From a checkpoint of a small transformer trained on Wikipedia.
Architecture: rotary positions, untied embeddings.
MLP neurons of a small language model. Each row is named by its layer, matrix (gate and up: input weights; down: output weights) and neuron, and shows model dimensions 112-175. Each number is 50 + 10 x the weight over its row's rms, rounded and kept within 0 to 99. A neuron's up and down rows have the sign that makes its largest values positive.
After each neuron's rows, "fires before" lists the tokens most often just after its 100 highest values on Wikipedia text that the model never trained on; "fires after" lists the tokens most often just before its 100 highest values on Wikipedia text that the model never trained on.

L6.gate184:55 54 48 60 54 62 42 43 61 59 43 47 44 54 42 49 46 43 61 58 57 35 38 46 47 40 58 39 45 47 49 53 58 62 57 38 40 44 36 65 41 55 21 27 28 48 37 50 42 58 50 51 49 46 39 48 53 57 47 44 33 48 67 68
L6.up184:50 67 68 52 45 38 67 56 52 43 31 53 53 55 26 32 53 53 52 59 51 56 33 68 63 62 42 46 53 45 74 50 53 65 55 50 38 69 51 68 51 55 33 55 59 53 34 32 37 58 50 51 34 50 69 45 43 30 57 56 48 56 55 52
L6.down184:41 54 51 67 34 43 68 51 61 46 37 59 56 59 47 62 61 39 64 62 46 71 40 67 42 63 53 43 33 48 56 47 42 48 51 45 43 56 58 51 56 44 69 55 48 69 59 61 42 50 41 38 41 58 56 64 52 62 61 47 41 46 42 47
fires before: " |", " 0", ";", " Liga", "\n"
fires after: " |", " 0", ";", " I"

L9.gate658:67 42 54 61 50 59 57 50 63 67 46 59 44 63 23 52 41 41 39 64 51 54 52 37 33 24 58 64 44 50 62 40 46 56 59 35 55 40 50 49 51 55 36 38 36 60 53 43 49 63 40 49 62 28 32 61 30 46 66 63 33 37 45 34
L9.up658:26 56 68 55 60 74 60 62 59 62 56 45 66 56 53 40 52 38 27 54 50 47 41 35 47 55 55 39 45 56 38 28 41 37 33 52 45 63 48 42 50 54 59 42 33 35 57 43 49 46 43 53 39 65 59 43 66 36 64 47 60 62 47 43
L9.down658:55 60 49 72 55 56 59 52 51 59 52 50 48 41 44 40 46 44 46 60 41 57 44 40 62 43 66 55 00 44 43 48 39 32 51 38 46 69 49 50 45 47 40 55 40 40 56 52 53 69 45 47 36 46 57 74 49 56 48 51 52 53 48 51
fires before: "\n"
fires after: " =", ")"

L5.gate864:53 51 64 65 40 55 45 55 59 38 34 39 43 53 41 45 53 57 49 60 37 28 57 45 55 45 71 52 50 55 48 39 61 68 66 46 45 54 48 48 53 55 33 65 39 43 45 44 57 39 55 43 53 54 43 60 39 55 52 44 40 61 46 55
L5.up864:48 47 36 55 62 61 64 38 48 52 53 29 40 56 63 37 54 44 53 38 45 46 61 53 28 55 56 44 50 42 57 34 48 40 32 38 42 67 46 77 63 39 70 64 39 54 39 40 52 39 53 47 41 70 57 70 48 38 45 52 43 55 49 45
L5.down864:37 41 63 43 45 47 65 56 33 55 46 54 48 80 54 44 64 37 46 51 59 43 34 46 46 53 49 37 53 58 41 43 52 52 41 54 46 51 39 49 42 44 59 40 54 55 45 47 62 58 25 46 48 35 51 34 64 60 67 59 48 58 36 40
fires before: " |"
fires after: " |", "|"

L9.gate1010:43 52 57 52 49 58 52 51 53 63 51 56 48 58 49 55 66 44 41 49 54 47 68 60 55 53 55 59 52 53 65 46 47 57 51 38 61 47 38 48 29 58 50 53 44 47 36 52 59 39 40 48 48 46 46 52 30 40 60 44 45 51 40 46
L9.up1010:46 41 51 45 57 49 64 62 54 37 41 56 58 55 30 43 29 52 60 54 49 41 56 61 53 42 65 42 58 65 41 30 53 26 26 39 39 48 46 56 40 63 39 40 35 30 66 56 61 32 37 52 41 48 51 65 56 44 55 54 31 52 39 54
L9.down1010:61 51 53 46 55 46 57 23 59 59 48 60 56 49 46 46 51 58 62 49 51 36 48 51 57 41 41 54 69 45 46 60 65 57 57 49 51 49 47 63 48 48 50 40 39 47 40 51 45 58 63 61 56 34 60 52 52 39 53 58 47 41 49 47
fires before: "\n"
fires after: " =", ".", "\n"

L3.gate923:55 53 60 39 14 45 55 65 59 46 41 48 56 41 47 40 53 46 45 34 42 37 52 39 73 56 53 45 62 49 47 60 48 51 60 49 58 37 28 55 51 48 44 52 64 45 35 47 62 37 47 63 42 33 41 31 61 50 43 48 26 37 49 49
L3.up923:49 40 53 42 73 54 61 53 66 43 45 58 25 49 59 57 45 45 49 56 42 57 51 65 39 50 47 48 45 58 50 69 36 47 41 36 35 48 54 46 40 72 56 57 50 51 47 46 53 51 38 65 51 72 36 43 46 43 64 42 43 54 61 42
L3.down923:55 54 53 49 71 47 49 41 48 51 46 49 66 13 53 40 51 46 44 61 33 53 45 43 34 52 53 50 60 35 56 53 52 50 50 57 46 44 26 52 53 45 43 33 57 75 49 28 36 53 44 50 58 62 42 70 38 39 70 64 45 53 51 38
fires before: " |", ".", "–"
fires after: " |", "-"

L10.gate716:65 57 63 59 43 40 44 33 39 40 37 55 63 49 62 66 52 38 52 67 61 49 42 58 56 52 60 24 54 46 57 49 44 51 39 58 55 54 49 46 51 61 58 48 55 34 56 51 43 52 55 50 60 43 50 53 46 44 52 62 47 38 62 66
L10.up716:43 34 42 49 40 38 62 39 60 46 44 51 37 62 61 62 55 63 37 73 47 35 56 62 59 53 50 45 32 40 57 44 50 45 51 68 54 56 56 76 55 26 50 60 35 54 34 42 56 57 42 56 44 62 36 44 48 43 52 31 65 67 48 34
L10.down716:55 68 55 68 62 54 55 46 61 43 53 40 46 99 31 67 61 54 32 56 58 55 51 42 61 61 47 61 45 45 41 39 42 57 59 62 46 48 33 43 54 49 43 32 51 42 48 65 53 61 55 66 32 46 35 47 61 49 64 42 51 65 39 40
fires before: ".", ".:", " |", ";"
fires after: "\n", "|", " Liga"

L6.gate844:54 59 44 44 69 56 59 49 67 54 62 37 56 61 56 32 51 57 54 40 51 64 56 55 55 50 47 58 44 45 45 59 47 49 69 60 51 53 37 48 41 49 37 49 50 40 54 31 46 62 47 52 65 53 55 48 68 46 57 45 66 46 57 49
L6.up844:67 52 54 48 52 57 57 54 52 64 65 58 45 56 61 35 43 54 60 56 59 50 50 47 55 53 66 47 49 49 29 50 36 51 38 49 49 57 51 43 40 68 43 42 43 43 60 41 59 60 58 86 31 59 47 40 38 37 66 29 71 53 53 51
L6.down844:42 48 43 50 51 50 62 54 54 46 53 36 47 01 36 53 51 38 48 59 54 57 49 46 71 42 53 44 42 45 47 40 48 46 41 46 59 58 49 43 27 65 54 44 50 48 53 30 48 48 57 57 52 42 46 69 53 55 35 34 55 43 53 44
fires before: "\n"
fires after: ".", ".\"", "\"."

L9.gate825:49 54 54 66 28 48 50 65 48 38 54 44 47 57 39 43 57 53 47 58 57 47 41 64 54 46 64 67 51 39 57 43 56 61 44 40 59 42 41 40 48 53 45 46 38 62 38 56 51 40 56 51 47 31 69 61 40 62 59 42 42 58 47 50
L9.up825:62 41 43 48 59 54 46 66 52 53 71 50 59 51 49 55 24 43 48 57 43 53 45 51 57 50 66 35 51 45 34 63 52 40 55 54 46 52 44 32 50 49 49 39 25 52 68 59 56 46 58 54 40 44 43 33 51 51 50 43 66 46 56 35
L9.down825:48 56 55 45 21 39 54 50 47 53 50 60 50 42 36 48 30 50 54 34 54 43 42 66 54 49 59 58 44 53 39 60 60 42 39 46 54 75 51 55 59 42 49 57 42 41 51 51 39 52 33 55 48 39 43 54 62 68 67 54 64 74 45 58
fires before: "\n"
fires after: ".", ":", "As"

L8.gate1018:50 43 67 57 49 47 52 35 61 33 49 23 53 52 38 52 43 59 43 41 48 36 55 56 58 29 63 61 57 41 37 55 43 45 58 55 46 53 28 47 45 41 46 38 52 51 61 35 50 37 59 45 46 52 66 53 37 63 57 41 34 53 60 54
L8.up1018:36 48 60 56 47 62 55 44 66 51 45 53 31 50 42 56 56 43 53 58 43 47 46 52 56 39 54 46 54 57 42 46 63 36 33 44 50 45 55 58 62 46 56 31 48 56 68 57 48 69 47 58 56 39 47 55 50 47 58 49 47 45 58 46
L8.down1018:34 49 57 61 73 47 52 45 62 54 51 56 63 21 45 57 32 47 41 64 41 35 43 57 56 51 52 39 61 48 60 47 60 49 54 42 75 40 44 57 50 50 68 57 42 51 79 49 44 41 40 53 41 62 47 62 51 55 57 39 62 57 56 42
fires before: " |", "\n", ":", " the"
fires after: "|", " |"

L9.gate489:56 67 49 69 41 51 48 44 54 44 44 46 45 49 59 55 73 54 55 49 46 28 57 47 63 41 58 49 57 46 49 55 66 61 53 51 46 49 44 52 38 44 56 55 57 62 51 57 59 40 47 51 53 51 62 55 41 39 51 52 49 21 50 46
L9.up489:61 42 39 48 55 37 68 55 42 55 61 58 36 37 61 53 43 51 44 43 73 37 44 54 46 61 42 48 47 63 65 68 61 50 60 50 43 37 75 51 51 46 51 54 35 39 59 59 44 40 59 47 53 50 62 46 46 44 57 41 55 67 42 22
L9.down489:45 43 63 58 49 43 34 44 47 40 43 59 38 61 40 63 66 56 40 42 54 50 49 49 45 48 59 47 18 69 39 69 48 50 61 54 40 65 41 45 50 51 57 52 45 45 57 49 61 46 49 49 46 49 43 56 34 62 58 34 44 58 44 49
fires before: " |"
fires after: " |"

L6.gate576:51 47 69 74 26 56 43 38 56 63 52 54 52 58 38 56 61 67 50 41 48 39 45 51 53 35 54 36 55 46 28 64 50 79 54 35 53 50 59 48 66 40 58 50 51 39 67 51 55 53 48 60 59 60 61 68 32 66 56 48 33 49 69 53
L6.up576:46 57 48 59 45 58 58 40 62 38 58 59 40 70 39 52 46 78 47 47 24 33 44 46 43 49 66 53 51 65 71 44 82 53 61 46 67 57 46 61 48 52 41 50 33 56 48 57 52 48 50 57 43 57 57 52 56 68 46 32 44 44 55 45
L6.down576:55 27 66 40 56 54 55 56 42 53 50 35 53 52 59 54 54 29 35 40 46 48 45 58 53 48 47 31 49 59 55 53 51 29 56 59 35 50 71 47 45 41 38 49 60 65 56 57 60 47 35 66 47 61 47 74 59 62 61 37 34 36 56 48
fires before: " |", "–", "."
fires after: " |", "–", " City"

L5.gate501:51 61 49 61 52 56 77 50 74 47 52 48 70 53 57 63 58 51 55 53 49 44 51 48 56 48 50 56 45 33 66 78 61 35 51 60 50 51 31 54 32 47 56 65 52 48 47 40 39 55 47 68 53 48 42 43 47 47 43 50 50 46 48 54
L5.up501:50 55 41 45 39 42 54 53 56 61 48 45 51 45 54 54 38 52 67 47 68 68 33 58 58 47 52 39 48 39 46 49 51 65 59 58 35 44 50 43 49 50 42 50 42 50 34 65 45 37 53 53 31 49 55 41 61 46 57 43 50 35 61 45
L5.down501:42 54 48 44 58 49 47 44 67 43 51 48 53 99 50 42 52 30 58 54 40 38 42 69 58 54 47 31 20 70 51 64 48 51 52 53 43 41 56 50 54 33 42 68 60 45 33 60 50 54 49 57 42 64 45 55 50 39 44 53 49 45 50 50
fires before: ".", "6", "4", "1"
fires after: " |", " 2", " 6", ",", " 3"

L9.gate742:54 45 46 48 49 51 40 45 51 48 53 62 56 49 60 64 45 46 50 64 54 48 37 51 54 25 48 43 63 51 45 38 50 62 50 47 52 46 51 50 50 45 41 36 54 48 66 45 62 49 32 56 21 49 50 46 51 72 67 44 52 53 62 57
L9.up742:46 48 55 54 48 59 45 41 31 47 60 53 49 49 82 48 42 53 50 30 65 49 58 46 52 57 48 48 46 63 46 63 67 37 45 59 50 43 56 42 54 48 63 64 58 34 46 61 45 48 56 53 48 57 42 48 54 45 46 53 46 53 46 48
L9.down742:75 52 59 48 46 52 48 55 54 49 50 57 28 68 39 63 40 52 60 36 52 65 24 68 49 57 55 58 30 46 43 57 46 50 44 62 44 52 56 53 42 41 29 61 68 25 39 53 49 54 56 41 59 74 57 51 45 43 57 67 41 55 58 36
fires before: " |", ".", "4", ")", ";"
fires after: " |", "(", "6", ";"